Weights of a small transformer language model: 15 layers, 8.21M parameters.
MLP neurons of a small language model. Each row is named by its layer, matrix (down: output weights) and neuron, and shows model dimensions 16-143. Each number is 128 + 24 x the weight over its row's rms, rounded and kept within 0 to 255. A neuron's up and down rows have the sign that makes its largest values positive.
After each neuron's rows, "fires before" lists the tokens most often just after its 100 highest values on Wikipedia text that the model never trained on. A number after a token or word is its count.

L12.down262 [113 128 141 113 129 162 117 178 147 124 117 143  73 118 154 146 153 108 118 174 181 124 105 120 144 104 152 144 118 168 152 120 123 110 144 104 162 160 108 127 128 112 142 143 127 133 116 154 154 149 102 138  90 172 111 153 136 111 145 137 164  86 117  69 169 147 157 126 112 157 108 145 143 114 141 182 126 114 146 141  86 119  97 134 109 188 110  92 114 159 120  64 143 108 131 128 119 115 107 110 143 130 122 127 129 167 122 136 138 118 137 185 103 132 152 103 119 107 105 116 119  86 135 112 109 163 151 145]
fires before: ") | " 24, ") |" 24, ")" 23, ")," 6, "):" 4

L3.down35 [154 154 132 134 102 117 123 151 134 139 140 155 149 100  82 110 123 143 164  91 104  91 123 200 137 130 158 130 105 104 159 145 130 132 142 119 156 112  76 120 104  93 136  73 117 125 125 145 136  74 147 138 113 130  89  89 107 160 118 135 151 164  97 125  90 101  98 137 129 130  93 118  79 150 100 143 132 147 127 117 143 107 171 109 154 118  70 127 114 135 144 111 145 129 120 144 161  91 109 126 139 152 148 135 161 166 130 178  93 123 118 153 145 122 113 157 121 123 130 139 166 147 101 135 117  78  99 126]
fires before: "\n" 39, "\n\n" 30

L12.down463 [138 145 142  79 122 147 112 105 103 174 152 158 136 125 100 113 114 115 108 159 109 125 138 100 159 117 124 133 118 125 150 121  55 156 135  88 122  96 108 166 185 137 145 148 139 157 138 111 135 153 117 135 160 136 111 105 123 133 137 166 131 123 144 128 112  86  82 155  86 166 131 134 138 119 133 130 123  96 125  96 124 135 124  70 136 121 154 156 120 159 104 155 155 152 156 106 167 159 115 103 158 131 116 134 119 117 128 174 164 168 132 152 111 132 161 128 131 115 118 118 147 124 109 145  87 134  93 166]
fires before: "8" 36, "7" 24, "85" 8, "9" 5, "80" 4

L11.down510 [129 134 159 118 115  91 170 137 128 125 106 125 166 155 173 143 113 153 113 115 104 140 128 199 104 144 131 172 101 139 146 155 163 192 138 119  89 143  90 120 124 147 114 113 138 165 120 122 110 150 125 111 132 111 131 149 113 143 112 114 164 109 153 142 131 145 135 105 130 136 135 169 185 140 156 121 137 134 132  94 126 182 106 151 145 142 142 172 106 129 129 135 147 169 118  89 164 110 139 123 148 133  91 136 126 127 141 130 101 103  80 120 119 146 127 125 107 133 141 114 130  90 132 180  91 135 105 159]
fires before: "| " 24, "|" 9, "\n\n" 7, "-" 6, "|  |" 4

L12.down7 [111 113 127  75 155 135 160 134 162 137 143 121 104 136 135 114 141 134 147 166 110 136 113 124 127 118 103 144 123 103 138  76  90 140 167 105 121 108 148 119 127 113 114 118 138 120 158 121 140 145 129 172 162 126 117 168 129 140 143 145 103 149 151 121 104 101 152 147 136 125 129 121 157 111 130 149  95  90 142 119 141 108 103 167 114 140 120 143 124 132 172 110 148 138 112 125 107   0 110 168 142 146 123  97 148 148 162  81  85  97 153 134 106 113 127 110 148 152 144 139 140 140 130  85  79 152 150 174]
fires before: "\n" 77, "\n\n" 17

L3.down232 [133 147 139 105 122 124 138  93 150 160 110 123 150 117 112  78 114  87 131 177 138  83 144 172  89 132 120 135 149 122 129 155 136 106 121 164  90 130 129 142 122  64 157 109 156 119 133 127 130 117 109 126 147 161 112 138 125 114 149 164 103 127 136 124 142 157 143 131 140 113 114 157 101 122 113 142 113 165 168 133 127 101 129  77 109  73 121 149 128 139 156 118  53 137  94 142 128 104 156 143  86  96 164 118  89 144 148 120 148 155 101 159  86 134 122 122 142 133  89 107 154 146 102  88 125 155 154 104]
fires before: "1" 51, "2" 23

L5.down39 [111 100 137 136 187 100 155 160 151 157 115  79 117 142 116 140 117 130 149 129 124 122 136 104 119 114 125  98 100 129 144 128 138  99 106 106 124 141 124 129 141 139 138 102 182 148 112 167 129 122 116 131 115 129 147 155 108 114 152 101 176 137 162 125 158 112 147 155 120 131 117 121 123 112 123 144  64 158 168 110 109 127 106 188 157  94 142 113 147 112 108 117 166 152  99 104 135 187 105 161 132 169 148  68 115 136 110 123 103 107 149 136 125 107 137 109 122 116 152 113 128 130 115 141 163 108 138 150]
fires before: "\n" 64, "\n\n" 35

L10.down363 [158  95  86 104 104 133 149 136  95  91 133  96 122 149 116 121 133 156 155 133 103 108 125 121  97 114  84 103 112 108 141  94 122  74 155 144 121 141 117 154  97 101 116 122 152 104 154 103 121 117 119 129 120 150 112 110 134 103 132  93  99 103 200 155 172 145 159 105 152  73  73  98  67  93 121 113 135 127 117 139 125 164  90 119 166 130 129 134 114 146 127 143 123 108 146 161 134 108 148 142 116 139 125 145 126 105 134 130 155 113 123 140 122 111 112 132 120 106 120 136 127 161 101  99 127 132 120 178]
fires before: "\n\n" 29, "\n" 17, ":" 9, "ity" 5, "." 4, "ape" 4

L8.down418 [136 127 111  90 144 105 113 104 133 134 181 146 115 102 105 132 136 117 126 178 111 121 144 145 125 136 140 139  99  74 121 134 121 103 154 144 172 107 133 111 123 117 183 125 118 136 104 106  96  83 140 149 111 105 163 107  77 166 129  99 191 111  93  89 159 112 102 155 136  95 129 153 112 129 129 114 103 115 164 124 109  80 133 137 130  43 107 147  81 116 146 119  99 116 121 109 151 110 167 155 116 123 131 143 149 178 129 134 131 113 146 136 108 131 132 144  79 162 136 126 136 113 117 112 120  97 132  82]
fires before: "s" 16, " | " 16, "," 7, " |" 6, ")" 6, " (" 4

L5.down120 [120 136 101 116 159 121 148  96 140 136 104 101 120 113 121 139 124 163 151 193 145 141  92  94 148 104  95 125 119  93 128 109 154 178 115 134 121  88 106 131  70 119 132 123 122 148 119  90 129 125  79 161 138 152 181 105  96 104 125 102 135 148 115 101 125 119 123 141 112 171 158 171  83 165 124 140  97 114  74 131 113  83 162 148 146 138 121 118 154 138  91 138 183 150 145 150 118 121 155 131 155  95 115 133 116 119 140 176 161  82  86 116 114 114 108 144 132 134 140 150  74 124 116 152  94 147 153 122]
fires before: "\n" 39, "\n\n" 6, " % |" 5, " January " 4, "==" 4, "% |" 4

L2.down114 [ 96 152 119  79 174 157 133 136 139 108 139 157 105  98 121  97 109 172 120 155 128 124 110 175 115 130 163 149 187  94 131 149 122 102 146 142 115 136 127 138 105 108  79 112 164 136 131 104 139 144 114 105 159 151 132 142 188  97 132 132 103 127 121 138 151  55 130 119 155 124  66 115 126 145 104 183 162 130 115 133 147 127 155 141 150 124 133  87 127 100 126 125 133 128 119 137 131  97 148 116 156 173 170 146 104 145 109 115 112  84 110  90 181 119 142 150 128 119 150 108 178 119 152  95 124 149 104  88]
fires before: " | " 26, "." 11, " |" 8, " (" 8, "9" 4

L11.down10 [114 116 137 167 129  85 141 186 124 117 160 176 107 133 170 127 103 141 114 128  95 130  92 148 136 139 111 151 144 123 145 158 157 140 143 122 116 124 140 151 115 166  61 118  89 108 109  86 144  89 159 176  99 117 131 119  96 125 159 135 106 140 162 137 129 111  91 161 147 119 150 125 128 104 134 174 129 112 178  90 107  92 128 141 114 105 131  83 125 125 105 120 133 168  99 131 170  56 131 143 140 149 155 119 114 124  97 109 131 149 114 149 138 130 181 155 104 157 156 136 103  90 112  88 115 138 123 134]
fires before: "\n" 66, "\n\n" 30

L4.down298 [148 120 141 141  99 135 129 156 150 110  88 131 158  91 132 120 155 134 147 184 133  89 185 157 116 104 155 138 113 129 106 106 170 104 118 184 121 140 159 121  97 147 163 130 129 121  99 174 127  98 108 188 144 157 105 137 137 116 142 149 126 111 124  81 151 133 116 149 148 138 133 136 144 151 123 114 118 148  98 110 122 138 129 114 138 119 138 121 163 160 146  85 125 123  93 182 137  91 144 148 118  98 134  92 148 114 135 151 159 144 133 151 171 127 126 111 109 107 116 111 127 162 141 110  97 121  92 146]
fires before: "1" 51, "2" 10, " in " 4

L11.down323 [ 96 119 117 141 129 116 116 125 130  85 121 102 106 119 122 101 134 140  86  92 131 126 145 139 160 169 100 147 138 123  91 150 193 171 157 115 103 137  90 176 147 147 139 141 157  98 133 121 146 103 125 120 137 126 105 111 113 128 111 139 133 132  83 116 152 106 119 157 115 130 145 102 114 120 132 140 110 100 106 127 136 114 138 121 138 136  80 136 129 124 135 124 147 144 129 124 152  39 143 110 140 173 152 127  85 127 126 164 124 129 120 109 112 149  95 132 118 128 161 144 153 127 124 107 169 101 162 141]
fires before: "\n\n" 24, " The" 20, " It" 7

L8.down43 [129 100 157 132 131 141  95 134 129 104  85 100 128 129 139 103 148 154 145 107 153  69 136 185 129 137 139 160 125 112  97 116 148 155 132 137  94 159 151  86 165 123 115 117 189 130 123 130  95 133  99 111 165 142 143 169 122 134  67 144 159 111 128 134 144  84 144 126 104  91 107 119 156 105 143 111 128  85 115 150  88 139 117 131 164 145  88 138 150 187 175 114 138 152 133 121 120 139 154 130 159 105 125 163 156 122  94 135 116 124 109 138 122  92 120 132  95 163 140  82 102 122 148 149 141 102 142 131]
fires before: "\n" 29, "\n\n" 25, "ion" 7, "–" 5, " second" 4

L12.down60 [104 145  96 143 130 126 131 126 155 155 131 111  77 137  96 163 113  95  75 153 136 106 168 175  80 157 145 106 125 159 114 150 121 160 116 134 124 132 164 110 107 103 133  95 125 139 132 153 190 119 129 139 144 178 121 152 115 138 122 131 124 123 185 117 169 153 130 132 116 136 145 126 148 126 161 139 124 115 109 158 143 136 138  94  91 141 124 150 162 143 155 174 105 127 118 150 156 117 173 149  84 119 124 140 106 122 183 136 129 148  80 145  92 123 112 103  76 141 151 152 152 136 150 117 161 112 118 138]
fires before: "1" 49, "2" 9

L5.down506 [113 120  89 128 150 117 134  78 133  92 163 132 150 138  88 170 137 124 153 142 120  98 135 158 102  60 154 128 134  85 173 199  93 105 159 116  83 131 135 156 139  90 129 150 139  93 115 158 109 125 104 132 125 164 129 104 130  94 148  82  96 161 135 130 155 137 143 127  85 149 117 169 174 122 146 153 135 125 108 165  97 116 113 101 131 152 104 137 163 144 139 140 132 109 166 128  82 127 144 114 102  77 103 114 131 162 129 107 109 129 121 132 158  65 149 128 162 164 113 128  78 117 131 155 137 107 118 118]
fires before: "\n" 72, "\n\n" 28

L12.down90 [176 131 117 141 136 135 126  95 132 136 129 115 108 175 135 163 158 153 135 100 168 110 138 122 109 112 103 160 161 114  87 124 140 173 125 132 105 124 139 155 140 143 137 122 123 164 146 150 118 147 159 124 113  98 149 121 112 134 126 121 163 103 145 141  99 104 147 117 129 132 124 140 168 138 121 165 131 127 117  91 130 137  81 115 113 150 170 109 118 111 132 157 130 137 150  98 121   9 124 126 150 104 124 129 106 114 110 139  84 116 155 138 115 126 118 112 106 146 121 129 114 131 123 165 127 107 132 159]
fires before: "| " 20, "\n\n" 15, "|" 8, " The" 4, "|  |" 4

L12.down493 [102 119 127 109 136  93 131 165 126 152 112 153 173 125 149 136 111 141 116 161 125 101 113 133 139 117 158 118 134 125 137 104 120 139 123  78 154 128 110 169 107  97 152 153 113 121 146 110  52 150 120 171 153 108 186 121 150 138 125 119 121 165 125 148 150 168 138 100 118 113 114 132  87 120 124 160 104 134 134 118 129 126 115  99 122 105 115 146 130 129 130  56 107  98 130 126 118  97 134 121 119 129  68 142 128 130 119 108 130 122 120 141  83 113 114 112 157 111 146 118 113 114 108 141 145 147 119 126]
fires before: "." 36, " and" 9, ", and" 5, "," 5, " in" 4

L11.down284 [121 146 115 147 130  89 110  76 132 149 151 144 126 100 142 127 113 131 135 104  97 133 146 120 172 143 135 119 121 138 118 122 107 138  79 159 124 135 116 152 142 112 155 100 113 112 145 145 121 139 123 152 136 128 105 102 119 110 196 134  98 144  78 158 137 123 136 183 115 136 111 112 125 103 138 107 133 143 119 121 166 108 118 154 154 117 131 101 150 118 143 148 116 133 111 139 128 103 120 173 136 148 130  74  99 172 137 133 128 114 126 103  92  82  68 162 122 154 108 139 121 165 118 124 139  98 154 101]
fires before: "\n\n" 30, " The" 11, "\"" 5, " In" 5

L10.down126 [104 144 142 127 138 137  99 166 165 162 135 112 110 130  90 124  95 180  96 125 136 109 134 136 141 101 100 111 145  64 173 124 108 137 149 129 114 134 126  79 105 165 141 152 134 112 154 153  90 162 172 128 159 143 119 167 109 113 104 161 121  94 156 143 100 123 129 160  83 110 155 104 104 163  96 135 139 127 140 120 108  72 134 101 106  95 108 106 112 180 155  89 122  76 118 119 109 106 121 125 119 139  90 153  97 107 137 137 145 101 133 165 131 103 100 140 103 141 167 149 149 116 104  99 124 108 157 151]
fires before: "1" 27, "2" 15, "ro" 6, "11" 4, "ell" 4

L2.down332 [112 112 124 149 100 105  89 106 103 130 121 130 134  80  90 119 149 119 122 146  63 107 120 124 121 116 189 103 117 107 115 117 153 121 146 112 120 146 101 117 107 155 102 139 125 105 116 150 137 161 119 182 112 154 142 170 102 128 126 114 132 114 129 127 112 177  96 115 106 156 161 100 156 164 101 116 110 144 131 122 122 127 117  67 112 157 129 133 141 104 136 131  93 161 123 126 146 123 157 110 108 149 114 163 144 127 125 134 154 111 156 116 115 156 135  79 157 157 154 135 120 162 150 136 125  97 140 124]
fires before: "\n" 28, "\n\n" 15, "us" 8, "é" 4

L10.down142 [138 117 149 148 145 103  89 141 108 124 115 165  99 126 146 125 112 105 110 153  86 106  88 148 101 126 111 128  98 108 102 155 151 179 133 109 108 138 107 131 139 138 135 100 139 115 107  91 143 153 144 119 130  97 169 124 163 126 119  99 154 156 158 127  91 136 102 130 126 182 177 117 151 138 135 119 112 139 114  83 128 102 105 150  99 130 125  91 144 150 137 124 150 142 109 115 137 103  75 162 115  96 139 114 139 144 139 139 183 132 132 185 137 148  80 119 162 130 152 117 158 101  69 103 125 109 143 140]
fires before: "\n" 29, " |" 16, " first" 6, " second" 5, "3" 4

L5.down501 [131  97 144  95 147  90 135 132 125  89 118 133 128 110 136 125 143 122 161 164 216 111 129 125 144  92 129 123 106 117 125 129 139 161 146 117 154 118 144  67 102  77 161 129 138 117 143 130  86 119 104 119 142 150 120 167 106 121 100 123 111 116 141 114  95 146 151 140  93 161 123 118 106 129 143 151 118 149 123 112 134 104  70  97 115 107 142 109 138 129 126 152 177 161 127 135 139 107 135 102 141 121 122 150 124 137 143 105 112 139 151 122 133  83 139 128 141 118  97 126 156 105 126  82 162  94 114 119]
fires before: "\n" 49, "\n\n" 28, ":" 4

L10.down119 [110 114  86 108 134 164  97 115 183 127 128 158 142 104 138 131 140 141 113 106 127 129 145 170  98  91 116 139 125 161 144 114 108  85  83 164  87 119 130 111  98  97 116 128 191 133 151 150  93 140 107 124 114 115 119 106 100 110 122 131  95 137 111  95 164  89 139 119  98 135 130 148 160  84  67 127 153 124 144 138 142 124 147 134 149 111  83 135 134 130 133  93 138 129  95 182  92 111 100 103 103 136 157 111 129 165 104 148 141  98 124 116 153 141 127 114 146 118 148 126 165 155 154 150 127  93 127 104]
fires before: "0" 29, "}" 23, "1" 12, "\\" 5, "ath" 5, "." 5

L2.down175 [ 72 137 120 122 125  90  96 176 138 141 120 127 113 105 112 138 132 146 132 123  88 115 103 123 136 116 127  72 133 141 149 143 156 135 134 160 116 108 157 183 173 100 164 101 137 188 140 137 117 143 112 126 149 137 107  95  99 102 155 131 125 125 108  92 146 116 152 120 105 147  88 120 167 101 152 105 139 131 122 130 130  86 131 101 150 124 103 152 170 102 117 149 131 143 124 119 125 104 123 134 125 159 192 106 131 156 103 100 153 137 128 175 162 126 114 122 134 127 104 135 127 119 111  68 148 110 134  88]
fires before: "\n\n" 25, " The" 16, "\n" 6, " He" 6, " A" 4

L2.down307 [140 127 127 108 163 124 127 110  95 126  99 163 143 145 152 121 155 120 146 128 134 113 126 122 161 106 184 144 133 117 114 104 154 101  93  95 141 146 154 140 201 145 159  96 138 142 123  88 164 131 111 164 130 123 148  95  89 164 125 122 132 143 150 151 183 141 119 190 119 120 151 159 179 119  75 110 103 113 150 141 136 124 113 110 125 119  91 116 119 120 139 121 129 132 100 159 119  83 133 131 189 128 103 114 122 175  97 108 104 153 159 184 130 116 145  82 120 139 168 101 101 119 144  96  95 139 140 124]
fires before: "\n\n" 26, "\n" 10, " The" 6, "ters" 4, "ir" 4

L5.down263 [143 123  68 130 151  66 159  85 157 122 138 131 139 150 121 137 151 108 105 152 156 116 108 164 147  80 144  76 122 131 121 134 162 143 129 123 123 130 210 113 114 100 141 120 129 107 142 136  92  98  93 160  99 150 140 126 133 150 134 108 147 119 137 114 172 147 152 163 125 129 130 122 171 103  85  91 129 131 120 138 135 116 144 152 152 140  97  88  83 129 142 105 139 143 143 101  92 143 152 149 164 113 141  97 159 141 148 118  90 186 121 135 115  84 125 137 127 139  92 156 102 175 124 131 150 147 135 139]
fires before: "\n" 64, "\n\n" 36

L3.down377 [149 108 107 128 141 151 112 105 129 141 142 135  80 119 112 106 129 127 136 145 113 112 169 122 122 139 131 155 131 170 139 146 105 135 143 129 104  96 115 140 106 130 117 105 140 118 157 174 107 122 163 121 117 135  75 168 108  84 155 152  89 113 127 148  65 148  53 193 139 131  88 162  96 103  98 110 142 159 133 122 135 111 163 116 123 152 180 132 113 164 144 150 102 127 121 133  89 110 116 152 123 182 160 131 177  97 122 161 149 119 120 142 104 111 129 116 111 140 150 150 110 146  88  98 153  99 111 154]
fires before: "2" 30, "1" 12, "b" 5, "y" 4

L12.down89 [146 142 109 150 148 139 160 118 137 118 153 118 145 123 140 138 113 123  93 140 126 136 141 192 113  96 116 120 123 149 112 131  77 138 143 118 143  86 151 136 100 120 143 161 155 121 106 129  73 139 149 116 173 129 138 132 100 148 145 115 105 104  98 147 152 174  70 143 144 122 133 168 117 110 151 137 117 122 121  84 109 115 176  65 147 101 122 105 161 104  86 124  89 142 142 138 138  70 191 146 126 125  99  98 103  80 144 134 141 144 150 148  84 128 106 127 147 131  74 130 138 115 120 126 155 136 105 132]
fires before: "2" 27, ", " 15, "." 10, "," 4

L12.down293 [ 87 115 127 158 122  94 117 149 167 181  95 140 107 127 148 104 125 118 132 141 108 142 159  49 123 130 138 149 120 125 123 112 132 107 114 134 133 133  87 179 172 146 148 126  91  94 121 141 113 138 127 161 169 110 179 107 129 129 133 137 108 168 121 167 131  83  99 135 145 108 125 129 115 146 107 125  91 120 158 174 103 127 178 121 136 128 110 149 134 130 111  99 130 141 157 117 104 102 131 127 145 138  92 114 144 144 145 166 142 105 104 114  98 144 156 116 185 126 101 115 115  85  80 112 139 135 110 101]
fires before: "==" 55, " ==" 19, "s==" 5, " and" 4

L11.down189 [148 108 111 117 117 146 111 118 142 119 175 122 128  98 141 115 102 158 132 122 130 131 154 122 109 135 105 147 116 115 115 136 142 132 154 145 132 127 123 124 155 129 128 152 142 153 133 165 124 119 167 119 102 134 173 119 117 139 178  90 138 133  93 141 143  99 132 129  88 114 163 179 131  96 147 144 117 138  98 122 124 114  87 102 119 110 174 141 147 129  98 129 135 147 143 157 128  75 100 112 112 116 150  99 152 129 145 107 117  71 131 159 115 114  97 200  76 134 135 146 171 169  95 182 104 156 139 164]
fires before: " | " 35, "." 34

L4.down259 [118  92 134 126 123 131 128 130  86 116 162 189 142 110 131 148 116 134 164 151 148 114 129  43 103  89 119  80 130  92 180 179 117 148 136 135 159  91 167 116 117 120 112 148 163 174 133 126 135 124 104 124  92 150 146 139 136 145 122 128 142 127 120 113 155 139  75 100 155 149 105 123 132 128  99  91 150 126  89 145  91 152 162 142 124  96 137 149 136 140 135 117 133 114 131 184 139 125 112 177 120 149 121 107 143 145 139  67 121 101 141 144  93 139 132 130 153 125  94 122 137 149 129 149 117 105 139 121]
fires before: " | " 49, "," 12, "." 8, " | ." 5, " | +" 4, " |" 4

L12.down419 [134 150 120 177 104 107 128  97 122 111 119  78 136 117 147 141  61 104 164 174 123 145 150 138 126 118 148 117 107  88 145 110 107 104 117  97  95 131 122 170 124 114 117 135  84 132 149 176  93 110 101 149  97 164 102 151 126 151 101  98 137 128 125 121 147 118 120 122  99 117  71  60  84 107 118 128  99 156 121 151 128  63  94 157 135 143 135 128 109 101 149 106 108 134 151 144 137 199 181 139 105 127 111 150 144 138 132  99 117 111 123 124  99 122 129 142 136 123 123 110 112 142 145 139 144 101 117  88]
fires before: "/" 38, "." 8, "\n\n" 6, " |" 6, "ov" 5, "a |" 4

L2.down429 [113 124 133 121 137 168 150 104 116 132 148  91  80 116 149 130 131 117 148 159 116 112  88 173 140 114 183 140 153 120 119 131 142 155 150 121 110 114 143  96 135 145 152 163 153 132 112 113 119 125  94 169 164 113 139 137  92 181 115 155  94 135 113 168 134 171 121 157 133 129 135 108 106 107 142 189 128 125 126  84 149  93 136  96 168 123 148 144 136 153 118 151 153 149  94 198 103  80 163 130 165 157 144 153 142 126  95 142  82 180 127 138 108  99 114 121 135 119 142 108 133 137 149 134 123 112 121  72]
fires before: "\n" 68, "\n\n" 12

L12.down356 [103 153 102 102 132 152  79 121 142 117 107 125 139 144 118 125 124 103  91 127 116 111 114 108  78 142 102 137 134 123 111 158 119 166 118 138 130 119 134  88 153 151 116 111 118 115  90 135 153 179  66 136 180 139 110 135 120 118 115 143 114  94 105 124 105 121 166 151 126 127 106 130  81  98 130 128 132 158 150  89 145 141 146  77 117 115 140 123 101 134 122 165  82 173 111 122  76 121 163 132 129  99  92 123 140  96 155 189 133 182 120  96 177 128 163 110 137 146 140 127 103 101 136  93 158 137 127 109]
fires before: "i" 36, "a" 6, "i (" 5, "o" 4, "ine" 4, "us" 4

L10.down124 [118  97 126 134 154 123 147 142 140 140 148 110 128 136 110 116 142 115 139 166 123 141  74 114 147 132 109 131 115 106 155 132 136 102 110 151  78 168 110 129 134 142  76 121 117 148 137 159  92  77 138 114  86 123 106  84 178 119 132 105  65 194 127 125 133 106 103 120 108  72 127 130 105 103 146 117 119 123 179 124 139 127 142 106 155 130 108 123 117 133 118 138 145 114 127 191 129 140 154 163 135 110 144 158 110 123 120  97 136 124 112 153 133  94 125 100 104 126 142 130 149 148 139  90  93 164 108 132]
fires before: "\n" 55, "\n\n" 9

L2.down471 [ 99 160 113 132 151 108 150 119 148 126 128 110 125  78 112  97 108 151 167 181 114  92 150 139 100 150 170 104 113 152 125 106 129  90 105 135 105 142 107 111 109 124 142 120 155  85 144 138 121 130 116 159 122 179 137 118 144 117 103 162 120 165 110 137 114 168  92 112 109 148 158 128  88 132 132 170  72 148  92 117 120 118 173 119 145 148  97 129 127  92 115 111 158 118 117 142 125  81  90 124 115  95 102  99 150 127 141 141 151 114  93 124 139 140 120 175 143 132 135 145 141 140 103 152 153 134 132  94]
fires before: "\n" 47, "\n\n" 9, " Cap" 7

L8.down444 [132 148 140  99  82  85  81 118 107 129 117 141 156 132  99 112 162 157 132 134 125 128 105  92 137 118 140 115 141 124 147 145 130 124 165 135 153  84 113 141 119 106 112 145 148 108  99  89 122 141 120 112 138 136 119 133  99 168 156  98 103 193 100 141 123 135 131 105 137 120 106  82 160 140  91  98 136 162 109 152 147 165 141 124 129 109 172 103 145 136 136 142 112 176  49 139  75 137 123 111 110 132 106 179  99 139 117 140 136  99 119 144 106 149 119  75 134 149 126 166 110 159 134 133 163 141 116 151]
fires before: ") | " 27, ")" 17, "." 14, "q mi" 6, ") |" 5

L8.down457 [139 120  96 151 156 118 197 125 119 138 158 131 124 125 132 160 124 150 132 137 134 130 139 113  88 139 184  84 107 124 144 115 119 157 122  86 134 108 119 122 117 122 107 102 148  87 137 116 157  84  99  94 172 123 129  85 144 149 118  89 123 175 174 171 148  78 135 142 151 153 156 144 134 111 139 112 106 114 132 118 130 140 186 151 115 118 150 124 126 140  97 116 131 122 102 183  88 129 132 119 142 121  75 151 145  91 124 140 159 122 118 115 139 116 123 114 103 114 124 117 140 130  93 104 161  87 181 137]
fires before: "–" 17, "," 13, "." 13, ")" 10, " million" 8, "5" 4

L5.down1 [ 96 134 113 128 116 126 147 119 112 125  93 125 123 126 116 124 102  94  99 134 145 133  87  91 154 108 104 139 145 129 146 135 150 163 127 121 152 113 137 157 154 146 177 106 137 178 121 128 160 111 145 119 132 149 135 116 168 139 120 133 117 136 177 153 129 149 133 130  92 158 117 124 171 150 125 101  75 121 111 121 122 138 121 121 132 118  94 121 125 105 122 113 122 115 130 147 126 141 116 152 125 144 116 122 146 167 137 130 142 132 130 168 103 160 158  85  81 180 129  92 105 153 124 139 140 119 127 107]
fires before: "==" 35, " ==" 8, " and" 5, "\n" 5, "s==" 4

L12.down395 [ 98 118 130 140 143  91 125  53 127 126 134 119 137 136 133 153 100 133 147 125 109 132  86 119 171 131 155 109  96 122 101 155 122 206 136 138 110 120  85 138 145 112 140 110 108  83 129 172 139 114  84 126 116 154 142  77 107 126 139 112  77 148 144 132 152 142  96 152 130 129 135 119 170 126 159 130 122 164 114 106 105 119 159 142 147 119 106  82 120 126 171 129 131 162 119 147 113  81 124 123 128 104 138 121  94 145 119 181 150 124  95  95  95 119 123 148 140 106  76 171  93 165 120 102  97 110 132 120]
fires before: "\n\n" 30, " He" 10, " The" 7, " In" 6

L2.down227 [134 130 119 181 148  98 102  95 173 119 111 123 100 120  81 150 132  96 131 116 109 155 176 141 132 148 149 152 126  95 152 123 133 132  84  96 161 140 108 117 138 129  99 155 133  87 130 109 123 138  98 108 102 152 136 134 164 150 134 137 119 108  78 157 112  85  86 115 132 114 138 117 104 101 135 136  98 118 129 137 142 144 118  83 129 124 100 125  97 105 128 109  95 125 148 180 110 153  88 141 122  78 130 131 156 162 153 146 156 123  99 154 158  97 137 110 196 156 123 121 107 156  81 158 130  94 133 115]
fires before: "\n" 34, "\n\n" 16, "rom" 7, "us" 5, "r" 4

L10.down422 [104 161 168 141 145 118 151 117 111 132 141  83 195 124 162 137 140 138  95 154 166 113 173 138 122 153 121 125 148 136 111 138 144 151 128 160 129 126 133 106 125 122 142  71 146 133  93 103 103 169 114 113 138 110 132 131 167 142 114 118 139 174 101 154  91 104 120 171 131 105 138 158 168 113 128 137 141 111  86 153  83 102 148  88 132  95 157 138 129 124 110 151 136 137 117  84 112 132 143 133 121 147 140 104 167  83 133 164 131 123 102 122 125 129 149 126 174 126  93  99 127  93 150 119 121 111 157 160]
fires before: ", " 47, " January " 7, " June " 5

L10.down461 [130 143 132 141 135  97 112 175 139 130 157 107 141 122 124 136 145 156 138  97  80 145 142 166 141 153 152 166 143 101 112 149 148 164 138 102 139 134 161 123 121 121  90 133 135 144 144 121 129 133 101  98 124 139 172 166 143 100 129  84 125 132 168 126 111 106 113 113 110 128 142 158 137 103 121 193  86 153 145 126 127 113 112 132 108 137 157 153 143 100 154 158 113 125 106 121  89  82 124 125 110 141 107 111 154  86 110 114 124 121 159 175 137 108 118  82 161 159 151 116 141  87 145  56 106 154 106 135]
fires before: ", " 54, "." 6

L11.down207 [166  92 113 139 165 111 166 101 141 104 118  88 127 133 103 106 124 127 151 117 130 150  93 160 154 126 155  94 120 133 134 123 136 126 140 126  80 146 155 100 106 193 118 193 135 143 146 138 139 125 109 128 102 158 103 132 110  87  94 121 147 154 173 108 120 208 125 123 174 105 130 136 118 166 145 169 144 115 150 129  69 145 140  99 134  79 120 141 124 135 111 132 100 142 117 105 121 120 129 112 117 110 135 115 126 114 113 108 144 103 126 165 140 105 149 131 146 165 104 158 114 143 107 134 162 132 116 100]
fires before: "\n" 40, "\n\n" 11

L11.down127 [150  83 119 154 151  98 110 146 110 103 121 115  99 125 155 161  80 118 125 141 120 107 148 115 152 128 113 106 117 135 105  70 120 147 121 140 161 132 137 138 145 134 102 117 130 106 162 120 121 144 164 141 109 135 101 165 132  93 120 168 156 113 130 146 149 102 156 101 137 135 136 131 165 115 114  92 153 118  93 129  91 114 121 143 141 141 131 155 144 121  78 127 141 120  95 168 134  15 150 125 125 110 136 109 133 128 146 186 134 147 135 134 135 129 164 127 162 153 111 132 126 155 153  92 185 114 149 131]
fires before: "\n" 78, "\n\n" 22